Part of a small language model's weights: no biases in attention or MLP.
MLP neurons of a small language model. Each row is named by its layer, matrix (gate and up: input weights) and neuron, and shows model dimensions 128-223. Each number is 500 + 50 x the weight over its row's rms, rounded and kept within 0 to 999. Numbers have three digits each. A neuron's up and down rows have the sign that makes its largest values positive.
After each neuron's rows, "fires in" lists the words (lower case) most often at its 100 highest values on Wikipedia text that the model never trained on.

L4.gate1343:529524411485458471471483563475481526637463431451511491525474588438562512529493398529506559529489433438521550548516533569501505564505539583510475481505525450479515529480529439564479524479463480485482427504395526427549543547447483529487511544489492503590495452579427425524458532544498469507
L4.up1343:438443484561517494427442507492511545540497477561530518525441559509540530512613474517494490531524445443571515573411469499510489497432479441448462503512507509489598582509626440576552586468476564475539469507464558440495453570508471471571453521510496509497516499448519630478514488528523488423
fires in: "university", "academy", "education", "museum", "school", "head"

L10.gate157:454520440639490475412537527562484639482504499463540496464433556562511489567526543505520412562429374503462413425477420459530535517543512411505542464491533478481493533416473590546527436484454420455501475405562443476393407500552461503427472484504584464515555429464481527497496460571554538478
L10.up157:511501504557406475442518544488387506465446574475522503455394599496500527515405365498476515587430457579510512521501500511495580443437542563520473529501414401399507508540553513410468598570425437504475504559483515519474428402579511409622498559529531454461514507481506566536483479508514438538
fires in: "to", "was", "is", "were", "are", "can"

L10.gate1438:424524518528462480514626432537462487475466483399546482529499536470521505527506441408461492538506535510480506552492510539522507483533545541425534484518503412539390488517438507536454475538499396459452482489387516513463491504534499416498518517522400495481498467446511378460481542571554552582
L10.up1438:525378503489522493474508452373497481555471431436493470461495476497480558522533526480474401444591483451505510454614571471574525513527499489451462577505424545358463479499530489427444530454566478423518400540478511582515441457435510350524604629504468484487543519417494483574616476570487488425
fires in: "at", "from", "under", "to", "within", "by"

L8.gate96:491503475497412554531524467483453433534461475560509448511504580459434589467484473478476415524508527515479498499519476455525452490515398483542509438506438513503481564465503359515496510544505492430482453538479509553423582492603450527473529495619521466441521474504567444543562501552465619576
L8.up96:543529448485504496518487493445468508566569493473468497494493550505490547534552491423549438508525492595510582526526471488564450502419536630508518548579532390478584542489505549407547475482492524573426488407489525454456466449552504457545502504505434478427481504484417508579488520435515534431
fires in: "2009", "2008", "2019", "1999", "1969"

L4.gate1488:527432469501516457451544494516529533515463427473560504526431576469542457508424476502509505598452430462559433521447522516551395504475491611475504375477478564522547490527557440529509498457494487428591402593488448600443544561529450492477536472455492461467450485500487518493445459548515515530
L4.up1488:478501523515455522554473452540536461547474476533529542450462457377591496414564505538491495474510459553466564580522488517555451516540486571473449460394535542405577508526523445495426483468495479472494456590442495542577457540484482471477499538422462528491489509491468558410509624533439595601
fires in: "that", "orders", "there", "group", "numbers", "letter"

L10.gate68:438493474470457478577508554473530456538492512516504511584509550503462558568585632493485507401467470551527457441530482532431535489500552488455484466444505525476518557506530431411543567556483529498491505452498511514445363488525518498473521548491431551491496504525509501459399510492552504557
L10.up68:548466492513506449533529440546545479433451475602474451504614407579505478460492424470599537556473521477489504471485557485528481493508470573463458516591577545467535530417582517540491491457478457512551568508566506483566453499369496519560509584403456457525535510368569524466528538537435518533
fires in: "in", "was", "be", "is", "are", "to"

L4.gate1034:477590516460450497404448443412524601411466486475547447526446555491543540608432513498512470445523467435426478515460451509522460470478457550504521530425518520501580590492496522556530453481572485472470590417461442519546471493570465449506558463503501470447483453573508527511516467526468405508
L4.up1034:534506491491387465546476430484510490441469496462500413584471559440538443624496460425469445483469435542446478484403433447580453487538528505483629527555493548552597526497458538457584530498492542490581430508405473517539481496491539475454499450525438500523483515521536449489580478460479540536
fires in: "railway", "video", "music", "television", "radio", "police"

L10.gate271:599478520471467519479522391595412483487470512502479485570444517454494492551494420549453551467559497500502517532540550533581545502543568483450480544481394469472392574497572552480524482463518335501613559510522475487456450566505552525606455456480521461520518480588490489436608523560526522469
L10.up271:495523509372436541452484490487456470481546536453455491420479559540540479531450450442420515498488512572431565540553563559634521530520512561529546523477537476457529456611485501499503489452473451502501391513487532562432519586540580484532479548551538425457511510534418479481462494543409498378
fires in: "at", "in", "upon", "after", "for"

L10.gate1318:466581441468415499427442503545588469499393520437506523524460501503460387456547517479497474495543509479455471487486543538471456501488420368553438459524387500590524495460512493479565469533487400468582393438487520400373488504488477488458479484428475498463520486519500492525517484500569531529
L10.up1318:492497494509565504429480463472471514531525551562522569508526554458587487504506632491493463625507514443491419469538543519535458460505453568511449494441447448485436440493528456455435520458523479524510470574462508461485521513494585468540574456420471400452549487416611458480479536502529424457
fires in: "with", "has", "have", "given", "had", "having"

L10.gate1376:481549532492516484448394585618440454428515538466510478488486518536408546516513541556523481453477537467458522525450449513490407596479496502476544465458522459480465441419482627514534655550522468439501421614535503484495484545570464434555471483510622414465461522495482536544564499458542446527
L10.up1376:517382517464438433501498423562436559546481364404479549571491544526534503431551493526482453588487470501510513522475489458546541451533468440471477445478469499560532546481523481509514448556423415470453474428423513466480543413441528638479449534452464552596556458558515501505535516497487499543
fires in: "was", "be", "been", "being", "as", "of"

L8.gate415:504520483544390483566551472517447427509453459626552534493425458499491506517478448515465519511465543458484499546428449531555415581541447445522541473465477463538427495422457435487457588431502570408470541490409549437512563496472477594463449506612584467504545488510457593569451484543584502473
L8.up415:477492477580537453415492420452525418482545546606451456500504439525501403443526523400569478462476578469487425487509465484502398513512455524512526525518419634496462590413532536514493449457486554533507604538527482505492522591443542518364489448521456465535490514482480514452477488412533478512
fires in: "may", "january", "june", "february", "september", "april"

L10.gate343:552524428468530586430496454518522440516519544452528467527474564490390487529510430472487501545495540533399469620413524478585539466525519454511481524569520509428527487477532505469493514512508452365533556481546513475526473518494476508455546506535496489515524512492593547409525536495485517472
L10.up343:467493539445481471505555467468441543564538557544513467553581481436370521521523458573496434496509549501450452476496485481422538407464573470355568365503471464504434512480464551515509484600401506586419481492508466524469461506418473411564574566563547504483472431525392451545460511497524523491
fires in: "of", "on", "its", "in", "to", "study"

L10.gate686:489529407440452476476419482528408467575499521563537501573471551499557543499448524514619513565466469510471606473519512524539458632547572483429438418439431472599435456479537562573445574554436493399537336552476435478458550525552443553456486484459485471560492531585579574603507484468549411510
L10.up686:544541430486500469472384455522459460533464434424412455499463413445442503506450487481462542512458568500400520495402584533508515555544477467465495463418418474592497484527448513558468482518511428550566426532471432467453511475513522461575497542427477543421510488589464450476696566523444552488
fires in: "the", "in", "of", "constantine", "late", "during"

L10.gate759:390562502548524448589461495540486476446523480473483483528547440584471536547605484485535582612533525478471517568493565433418393417525498496483474482507479487491481558593542504599531468527451464500498482489502428519544456524478491462530524543551519519470523453549447575476535509519484530524
L10.up759:528554471401522515435540444470543520479467569530495589488566507485428472538521533613471503551496406535522530509584477556440504499449502515434536506483475443428562530587565484489483553552526587504539542407515587507492523543438500481594523540561561491464501474523534528542385463528516633541
fires in: "on", "of", "weapons", "not"

L10.gate758:501495452479521440610426433463531418393535441403499440507477596525524480538484481527441470489458427527572523451467577478548568459555467462454562549432453550554489482481606440455527398489435463498392459540502515478459486469508504384438503493564511425442483523459462494568486492475519619522
L10.up758:520456510544421498488504468502472544629502366450497493515457481567526524529549565460579483542501483577486563497436548434480485467488474487462390553567492528484530460447482503502569426559515538507524532478548466528530432545508555505527564493399604434450511450372524533514508528520494479558
fires in: "at", "as"

L8.gate1243:470434439545509505567428432585536484645510416468428437443471512505405487419472541503543503510581502529490515490543535539536554594477445590498488453641467476471527494505589392451517456313470491532535441487526475456451446524484479534473409531390521478554420465415552617432561415467516562471
L8.up1243:492513474488497526627495478492510570579557493522528512468406405476561493438522494495508509540536401577460483521550578489495403496558430567500493478428477569455417463298487436548383512397500454441630493502557479448516491537472518503553485580504520520515552480513501507496467459513437560537
fires in: "that", "of", "when"

L4.gate414:457466476526521472433467508544510534537519606500440546473482467563521526452457478460488490478585460501455508533493383518427559478468492498561442548561470524476503501484456522580430530455469482527524478454530485527496560594537500601453612307521496530542548507496427486485552487534502476486
L4.up414:486441499470470545469481515549502534500528521609470613502552542495490502381403527530456541505535515524479463580470462538417572462497431561525507533532508519454475523436514539601483542427453460538594457431426472437486522486461550589464493427511514437503512531527432419528529451494433439528
fires in: "university", "russia", "party", "india", "club", "education"

L10.gate1245:483531494382609570480449435574475396490573592516592479502481520481535542420428491627447510563444480509505515484452526584429526447571477532455506423522461471495449490507515507535403474549532524512501482422490530416453591572464496534457467554560616640488540522482461525547467519523589457682
L10.up1245:597529471555417485477535535511581477539510526452490465519496470529531578510532501511486499534475432579621490492430412480498589584464547563459544424460493415476445550501513423414408431546524457507456467508457559512446431546470612475439503490531493460456497475558454494479477512452608510488
fires in: "is", "be", "are", "was", "in", "were"

L10.gate108:539494533496496495398482541547516437450367553459521560439450522591526495572475496457529505465584485453457518477582550451480545452575507512588509585546442539442469467527500520457469553451480520427603440535529535500412520568486400563529491507580583483523521484553554514608508447517520489396
L10.up108:533413530503538524494532544518485579515532442527497493575524465410476475519521564449535486472515534426478521435529500391570554552475512418508420528498577476535542519512525522561533501459505493467508494382481448517492372432599530519414530602478471493584556490482566482529548471513553530635
fires in: "in", "his", "at", "s", "with"

L8.gate252:469538400589516485470581536477506612534548420482491463462526513478516528531477519462509504486508532492549483564481470528479452460537501513516391463421541504476476533430553472497440491563480496529415492442395483468538478541550536610484442529480505432575534515456484554532499508514514461547
L8.up252:459464515507435496522470538437587537530477487486523510483522542468404445489531451534523502499434506470493497553526477516447422447497505446547505488496501497457501545470527448414386611601491450546465506514470462455507551511372594548509512541489493570516475572536487520453465513646547471495
fires in: "was", "club", "city", "is", "game", "town"

L3.gate1400:543590473546518512516539489504476457584436607525446515455525436459543476500524534455580465531535587486508481453474431529489472503463475427475521469434433502494388476455439536431490540502513535485542511484563473533508502551472551505470519513477570471541574420501542400511459443479554498542
L3.up1400:476500516437562468543537450482467442511454531592443539463536419510596418476503445520486546532526568565435443585481479486541496566553460499527548471459460470512417501482535505475482556506534568495576507527502444515551534524466492520427507485472555537489461497513421468518472463379595508497
fires in: "may", "sep", "july", "december", "september", "march"

L10.gate560:546597469500551420534564487500511511498491589546625568567538534511541541539613520546463462578485488451478458618561589520452472486598462473584544533459447552452485312517491484458500570535536480517440506587567569562472507465412559449512622480510436572553539514562500518504380501521435567467
L10.up560:552430466459434480410477480388421507408430609429527564570514485520481532519461557595447475481417485492456473556400449434495412495497571598482500480457488537467521433447525521437469536525487527556601538448428508472499598506524645411459482483517458508540532520558455567488434501536466500441
fires in: "to", "on", "of"

L10.gate1046:483454539625501501559460552498461494577372490557431490500480461521518544448493513473531556478541588485564529470427473501425566504592464408515499469491492495504422553512485510415509578511524435511453504519555575529451463423556477539506483489513506459567542451446511486538472533531539482514
L10.up1046:404433477581460447445481465459544430427525492504426466528477464512496509465520589589508539578406577528555500471527406560408487585489440448516549532545472536483485527595564543458455499416402560495460478540570506605476567441564551498483476489533584426527484503527502419485492571447491445444
fires in: "in", "m", "world", "the"

L8.gate1466:505465488516547498479522584564583516518510468507454504532544493506481636455529559535498415498413460517521457517423424490519496464466487505555499412483404456460382541473566532555515518520478539529540410533600403503510499520550464453479468501512587536522490543566571629480491484514532534549
L8.up1466:592491508413525550450538544452433501571443401399487489440491534544552467436452544461507468474427462477613563482503515589542525504450557514488530577580446503516489501455436525495502533545511439520541443451469463548502501502560521432575473463539596405507478465469580527558490471533425291482
fires in: "was", "were", "which", "as"

L8.gate1191:507568450538582435601494496481514497581530533580449487534444511462526495502568548515431432559443402521533448493469436482434471449551558506477504535536520466485458476523528515467520571525486549543432462469486563458420501549470460426438589462507517504530485460456501429598507508541446503453
L8.up1191:492419446499519477567597506556493546540545435508495529510503548483548474562585447536465451475424465458440488477507507526511483561494517446490474498405545618459536481478467451592526527573504517520535537495634363492554503457467476587461428545438561495493495459417477598383502527425466546540
fires in: "1", "the"

L8.gate507:499479460486427536504485497514499569525474437499498472532437556569602497448444543508506351573498490540511467471471499475487527531533496606466382593567525488455450551488489543465466446517555529489479452486501439547462539494481522502492470552469572478479549520486522556447511423499535548531
L8.up507:511476483455471356470555521499520546475484445426509578453461567573497494513480506525425472427561462557520418482463452455446445547443553499467506576455488478524499495527503422461449466566547526546441476500617549499526453496485481548459501560515555437452501495487509480448494560500524416578
fires in: "being", "be", "is", "as", "been", "become"

L10.gate484:504561450504493449563471520454497478446471575500523572492453553486518588534459497540467402523381389551556476430502468518476512550542514463497680452411518450461534487464472553427497490512467457495476458442458495506358424581583587440459495630565492507442499431523414484574432421560567505442
L10.up484:476584527619525510464549414535562433519558479503509562545495603542549534491494462512441462476353474543427459387358506495552498516527524508464568375488442399553493651522487551459525396537512429446489560461480483486463475574474488514387496613441504538414546485547565487531407542494516485501
fires in: "was", "is", "were", "are", "as"

L3.gate1222:509531530429530360537542523533413473450502558436515506443457499459475458596588577465483489468477493540555464540668486461485440533412543456511500540488502477541447491582489542376465507504464446520544473489507384478489513531535487507444461431430429390420496439520414415531504475432429528477
L3.up1222:503486506456538496523440443529605496479515608453470503429555454500539498504461489396533483542512501533480475423457440457476458543473450523365474551406421491437446517609544514513564489550550529460499485512453436534584433497485479506591508534525464522524491412556484389519501594532402426519
fires in: "lost", "first", "left", "killed", "second", "forced"

L10.gate637:531591513450411461502466431522554500553541409478560429484559469557557471449552469536413438536470427514515419417522548515444395518460458460447573485469431510460476558511449507510535473460466368515508497475526440525523471463459581516506464537517548527474521510464556509481524465475423526531
L10.up637:554543503536485500565542515498509513463558482403554465513445509419408574454463487603444495439339423556496556581473609419484537553413498474537637546583475535479546439505564473358574448519427452470496502522467481599442538512532473450558468489477532495470508474556515471511526524493495564429
fires in: "were", "when", "are", "at", "if"

L10.gate1444:546515484433425516488540513491435456455428549460594419493460540447421507537456522563506515496449546454524465582509501537530519485482490472449475415571423442482400399605482468582534513495553500462533428557482452603455427476530462375461491573460467517599470537458489515546504569557532592495
L10.up1444:465513522471524517453508421494542456501409513500586480491413517405536527574472497497577535456423551572552409556590518533594595470451551533491488582592462489513476463477542463499473502408534463388555486447451448573433448493503425445478494585578381516555483444502539439536525560505499587466
fires in: "from", "with", "during", "of", "in", "by"

L10.gate728:424588435520434475544568502445406576511510524487527551588536446474592592388523541426552439474489504476528548481495512526467455514516436512401475478396544564571537523497455515560456486451448409520479483502492415415408482531469489580469460479557454623397501471532471508542500488536495481500
L10.up728:566577471560422464377468546487586549471550475486463425550438469452521521546527470517479448482521464520520544498514570580396482447450462497553521478367519519474518421528538540592501447523492462560556550538481461535488390496493566401593494473441430566492522513576520547473605469497542594525
fires in: "in", "the", "on"

L10.gate1125:532474576575433459491524570559567453486533468483477510507437562521478435548575489577546458416401570583455404440471550464605477516493571515511565449469464451602494486440470576486520466420528492488477494565477503531437421390434538463485467620469488582561594500517506542552453581403538512488
L10.up1125:522505588478473502446511593519456457443486522603503559520483436448505493524568529489469541475386415509512523484462516394533460465488533600426466459505457562516534465386427504455551480451562484533514505445475453561491469536400529479469463547520561507553504455501445385574506499435365493484
fires in: "to", "would", "will", "a", "as"

L8.gate934:424463505462524435512581428533558542566529474451430512517516511430516554457518582423578513552506507476550402424442499499543506462441482466575590588563530493621528472521617490434474482461564502510427455451526529495438416539532493552590497524489547590469429513567434421490516508495484487391
L8.up934:547480443496398475460555517444498491534581487503519500593470478461522487555496451429440565538442519516467555544523411515591461426436495534514457480454508497600500521463523441492447429521568429493542482531442516442452512487480490499575517488426461455555479522568471383456531615501543509460
fires in: "on", "2019", "national", "of", "2009"

L3.gate1192:409512509408418410561474461509436461418433518568523576605492554498422518530425448551492447504439478442494458524473437462568531514483445463545513478464483459566493528539517492533480500461561424552445465422484491524391469430562453447473597474521540489584532550525436560554559529471429541492
L3.up1192:468540435508530532301472533448575514517476407480461573410501412452474425500494515454411502486519559503483575392481525514577523492540566633554391481481554479425581534509405528574453460453537512459543564482567424536606385570447494560499502583474464485423503519524531516422558522414504479525
fires in: "s"

L8.gate975:419525517444471455479540496512541505530438546537481495548454496419425579479485542479491483579441500596536481527500435490469488480540396440503533482512452519557525464565490533509480540384548473486471480444483444524427500470445482478534521656533427466563500489507554532545479482530507582478
L8.up975:425505528499470550525566464505461546515414526592475543574505515495479523467417450509478520544467443498503503614485491503516519529522503510546486460469435511544536478534562549489544618492500395442509539486395446532516574447454525448569439564539412438520476484570533574528414543507537578513
fires in: "to", "of", "after", "and", "during"

L8.gate780:546480478489544514491522505522473610551498441518504470601517561481573513485697563471547462507374454590485434529475556478517357499484521472485535535534412439455566525502514571535489468533554512515498494434422434504471484492371544518569512487579480507314530429464497433438469549501550497563
L8.up780:486459435529386556479569501498534426538527458524384452537493542536552503565473520481534512501467591544580501431463548488493497388513485452516494531489472541509519534518535513567430553462508469512556480473522415452492454487498486407542523481526540415376468507500534481492476499541548509447
fires in: "in", "at", "on", "for", "to", "as"

L8.gate451:478453496485474514432546580435460528550514432540467492429590486642441596487487487406443491574478467411453473572470538538560565432510472568502499525507376522567476606596535451468576541585546549528456483475491454598540568439516516522403455564528529520490569533423506556534548418439536451539
L8.up451:544464519539485506497525505545535458592479501529525537528477544479479457578429508440529396500441457506441546565446555429502545520451483463541554469571432406569457536465544491528528525542565504501486474433425491469487425539442478523513470526530505459511496566512465469522465486475465513588
fires in: "2009", "2008", "1999", "2019", "1998", "1969"

L10.gate681:512451451429458509489485501507520519532552430525508518520446542434558438500527495463502538572502475519536514493564581460584517445512496528535490464441513544589475604520614568481493492455458500392436458523450411532452430544526418477493491465523392377485484465418590461530509426544503499517
L10.up681:398516493498477581565609518535510526481559511492512456508449453538506488462485520527600451554540507440467593419559531472512573470468513505467469501535563561482431519510557502508422493473549527425516490601506478467560491467455451514565464440545457449424503603430520480503471442575466526468
fires in: "by", "in", "as", "for"

L10.gate491:470400470532438500507465439588482496608466450521511450511539453449479478478450551493491358489492504460514476531440533492514507429467503507490484514517490528509480493473561557586475505426512600496500495495541388507495464506446558535465462573493496586337537527556527516508614394461595431488
L10.up491:451605601485525486491466514555513522519500415512496444507560558430526550438550546483546493420511498543436506480477551579409506477445518518540566448477495622441529561493558520470539474558473552515526501518499471566539499437466540469510457574480499523511507534507529578502493437406542479441
fires in: "in", "d", "droste"

L10.gate465:523535405494531483310492442546529501461496430494510452471404505466457460551396489419472471540555512490490550476484496507537535590566512522435498546526500546466580457396493447551534428420565463403654544556541423508421499543466459541547453473487485483474506427476482492476595518556520602449
L10.up465:428470553524590502476521458487430532501580464562452513562454484481501409503503482497442433571434599634413522572484490471555548566475516446476533485434535516442520548517568556494415394457514515566528521446480504502477444521466480517460522498581475416487528470473469580401431498528465598531
fires in: "at", "high", "of"

L4.gate5:484500491470492471527467560509422527515469492444589497484582524369520500483561589479522527513560489442552402515483521481479460514534602500572477550530516522505470553449564528547511436456435438573519435479413469561440533569457572493484537515463443450447557489517558497491526434612562500508
L4.up5:492537531476474523596494520536499526458546494520517612506504466379520581478425458584467504447445492453554462561479485466514433504521586442563559581592512586481510478446605444474487414480464439493499464532461477497490525547481460461444586472541442431477524565539546544536461463497478479458
fires in: "8", "7", "800"

L10.gate793:480543423503507521490526497546476506461563468481437523444487470463533466591502646474457560481493381523574460448497493481543521489478500544487516523487480501514480504519597494547535543469462538480586502538546599450502421520551498507495534513480400505418444519462432537493513408524546524397
L10.up793:510548589531547484481555576548495488537564341521402540584561418476440469423468451555545483513553463565525472482476478482514526610368507440532562575535456560538469592455518520497563528505512498439551457498481455458518488516413468485464441522478464479481502498413469535499397516486511448521
fires in: "is", "1999", "2009", "was", "2019", "up"

L3.gate159:484448458504452553440525510531492470561519360407472536484477498540563443427616572524509424526582494484540507511421568491459448523515488619488487558471522513514524567462535504570478488463527458423522491624412476534459502512415546477558516569407477464518518536438468472490477450403522482479
L3.up159:450436488678497415388513546491573528562477567460483431523447411437513437507440426470525551498568456527485518499473496465562558465476536529520481503540473522424463504421419427469504499399523489516496538487447437508531486463422491526551548542558488484597495449568523431402489483530468530551
fires in: "would", "will", "could", "can", "must", "might"

L8.gate1126:522408455550460378502484529471480525477481587420481515446474569524549496470508588451492528575531535550529430425463517491530485516494531494495496489575510456525472510477537494470471509445464421530442560537563482545434477638450507464496557521454547464442439508515500451505513485629491483355
L8.up1126:520515537480461497534469482553504490578541553537510489514453495544482562510490418519515564532514482425488535563456438445524482521521498502561559580551407569517630490468520580520459430529461462387586432490431519454498484533428486453531459533428366549460519518552502479493504498513579461510
fires in: "in", "on"

L3.gate559:487519452415383505540499454543509545448526572488590492630439570536527487544487456573558473522429498464531484542463405565530520521521530404546536476458473409505552503527485429548542492585445421502478442515503392414485546474545533502541476433529513548489541495486491501582474481563549475502
L3.up559:489464542471573533412493557428653570538484517458477490474504484491532419436568540498465544496558550501475517438492563614522466444506515505550414456508501502436607499510512419557528473498391527438609463641550448454569552526504465560449440454493478525419481528515606437481484481507503372486
fires in: "its", "s"

L3.gate512:487467432514584539453433594469531513595492514509466497557460497520433566492493500445515530475442463492518489494457466471515445462501573530503507498582544473540480544550537537648462489514414547421496507488561439608526472590469471523490455450490463519530520437426489585547527385517499459517
L3.up512:473410416498505473464480522444583554540419408550484520508503481496486492520483469492474515453461534504507404508485460422468408464433471649439482473621440435540500503550533480504518574482450489515466574507598541489509447497473534475521522478443487463554459529517429533567448488561456509593
fires in: "school", "college", "university", "academy", "education", "institute"

L8.gate1025:549436523451474463466523488592552434520471574544433527490455503587449465501520599459495462532476435510494450522568592546479588471400553454522566490426510535601527472419493449526533474522537523555569469450542503528366492528502401577461553511561515447537527223570486465491565516527503485517
L8.up1025:559424579433490411545538350577521432555497468541464553494546455561467448436463508501466476543526502467522497531524522465491512463374522511440426459461510487422492443541518450530431492489493480517420425467508539452535601534456475560518500489522497549510515460526432563526505583503483454544
fires in: "lost", "won", "win", "named", "awarded", "scored"

L10.gate140:393529407538460550446463449479527466461538493381468496464589516501558477463540560460552526545573534448497415478511606478461424507610491504594441478386430555479481480533469415610540535400494479454516450520502426480457453494554488498479515493560439474458514502440551559466601479502510415481
L10.up140:487503491541482460487494488536538479486539570522483449572471457505497461504453504472536517534575459522543429458621414568483453493423436526476452425458514452464484515515520648575512359446518493628393504522528484475495426471367554473506527501481456465554507510462510559576490489535468550504
fires in: "of", "for", "by", "2010", "at", "the"

L10.gate1022:537429510459535447447523533522480513490481386475429488434483524428531554555615498544469551549448445462484486569498487448484500560463497500429488531535469460401546432416392495589502545519512483490573553521517518534456513505575397369483533578487589457470477517491548526523574429538520601571
L10.up1022:431456488530471478469503620529487501684488525536408539521609427507475530423480508518610610561478556468513521455515558524531534444492408465451541365451472569509573562459490389529475538518425545452498470526444535588489475456503486564516520556524534501517503574457440469525524492607471416494
fires in: "as", "by", "to", "at", "and", "of"

L8.gate943:527527536398587371630488462569589556516549494465490467506502545497549587477514580508530532573524428569523429466547489515458446416525486459494514564399550528546541496552362484443538473552544479562449509442458424506516522435507509553431438517514498493526475412453463423504476474526564506495
L8.up943:527538479550482482564525416541580480499473462537510500589473501523560487532563381431486550531532484455519539470515484440442416454549441458546568495446494526448424558491485472534503556577500471528519588405589486558559460514530511542468391444561537572577464536534500522504553495465578507567
fires in: "1", "i", "gold", "red"

L10.gate569:458475463521515518455483566492549465483575430502612413447504557541480509432447481618490476518417525440514502466418502519444443555452495501459548515503431463564597590508476595475559409516573365549428440467530487441433596496430429519456509449573520577557515489480510538509445513508526477486
L10.up569:519532516420507447409464420559519504544531498478504545563506524589448467511467556414550457498493483504501466471484450405542520500608509576649585520447525449420455513508470556594475465513425570469603461427506524484455450550512463454482455554542499548516532508500539487469512506467512535487
fires in: "be", "was", "s", "were", "m", "are"

L4.gate1100:551515432521439477443458482462494509518566500468615505487424539497475587478631395554515432588486529516516436573540497433477375448483513576531472491556563494460524537430497451554636445455412528524507469499522519540501466490497582447483501528479535447492493507423490498460454439525595430459
L4.up1100:570496499573493458450435498549516464581409509507428542409479482602486455432527650480471413578573496605501495481395450554495447558528582512516486570598389495476615486515514599500448461446496479550533463488459393487490507533495597436499459482471564391524502494465451586539550537453508416541
fires in: "korea", "hun", "hong", "croatia", "croatian", "ever"

L8.gate662:509561573497484515485462476463535531571427515517509517502480488403541676487468516456520435578535389581578527597516487462467624524468497528386483490514536435660500501510532447466485524503493410434490475455531502471456516513525484545470491478488496499519535526572457448446441562520502565602
L8.up662:427520479451524500549556530491519609601448552503552481537478513563499515541461427451469416603510462560530483546530499545445552477576458503435578478444480499521519434494487506554427565457526447447488385477386427527527469537475443426478418493567549503534466508567607505451502494567463520550
fires in: "of", "in"

L3.gate69:547556426415588517483547587492440429614477500528450516501444487552512519669496596481582459542444520559469566517487442511524505526588547421551490450499505499520525493502528535369488485486504531478421457469569468504578406462529464518499423537464446550487481458529509497452544468453431500513
L3.up69:504509453499511468478540556519562422521489515583473572467500469535524474512428435540441462590533437600516446506623433540548473588442471452424465506503599474490377535450506504413402578569476471531470495486496446547411561450576435542559475582509512550457483478563522518496493471544494503498
fires in: "the", "first", "home", "second"

L10.gate684:568523408503517402535481457522508523450551579461455502479420503555594561497489472516524435455439398493522471496460496494548492412527523517502485538435478496468517509475602494604437393498481506489525478426421395511538526509491570452543501564560559464441521496491465611498590556585595419477
L10.up684:441488453545434417476427446556430514431428534418475385509472561595527513562532484529457465503464455423548497432460550543501603469519421479530493445447491515525395509577584480494559424506485420431398435478522464429470501613514513519502468526583457508427418492444537558500475611543546488491
fires in: "as", "became", "was", "are", "were", "is"

L10.gate1090:514486488531405490460545493459554487533536476424512521428500564593524488538429530492480487486504574400468481468488459471422437512479516419459620441449462475517504532468468461534487544568562438472501514530514487531464526469586629488519528518491590472520516471433536444537557454526583406513
L10.up1090:437520469514367555483494535576505503446492489475499526504491544511482465477498559476449405578526466460451497509396522459505659517467484575491440363388534458511465493529553475507572475568501412520558425441485510445465473477472469574505488481510487436516516485523617554546443455496586470451
fires in: "was", "is", "has", "with"

L8.gate593:528502517562407473565509484514403538516515476581572439522484472434540587385494510569478495516440557524539506467495486587495441486474457558537515490492510576497442521507522597539484520487478449403505451493606488510482536517462543513465430525585473484445488485464504460545465465519528590514
L8.up593:470419426579502475526488481498467575448485526475493557625474477466516595493575445550500531402429485536511454416411430468481402451513531455520490620428526547530505529481525612509470452465543542545514496511515474546483443516425497512482424531588420583458480500518588470573468479521464499596
fires in: "if", "when", "which", "in", "as", "on"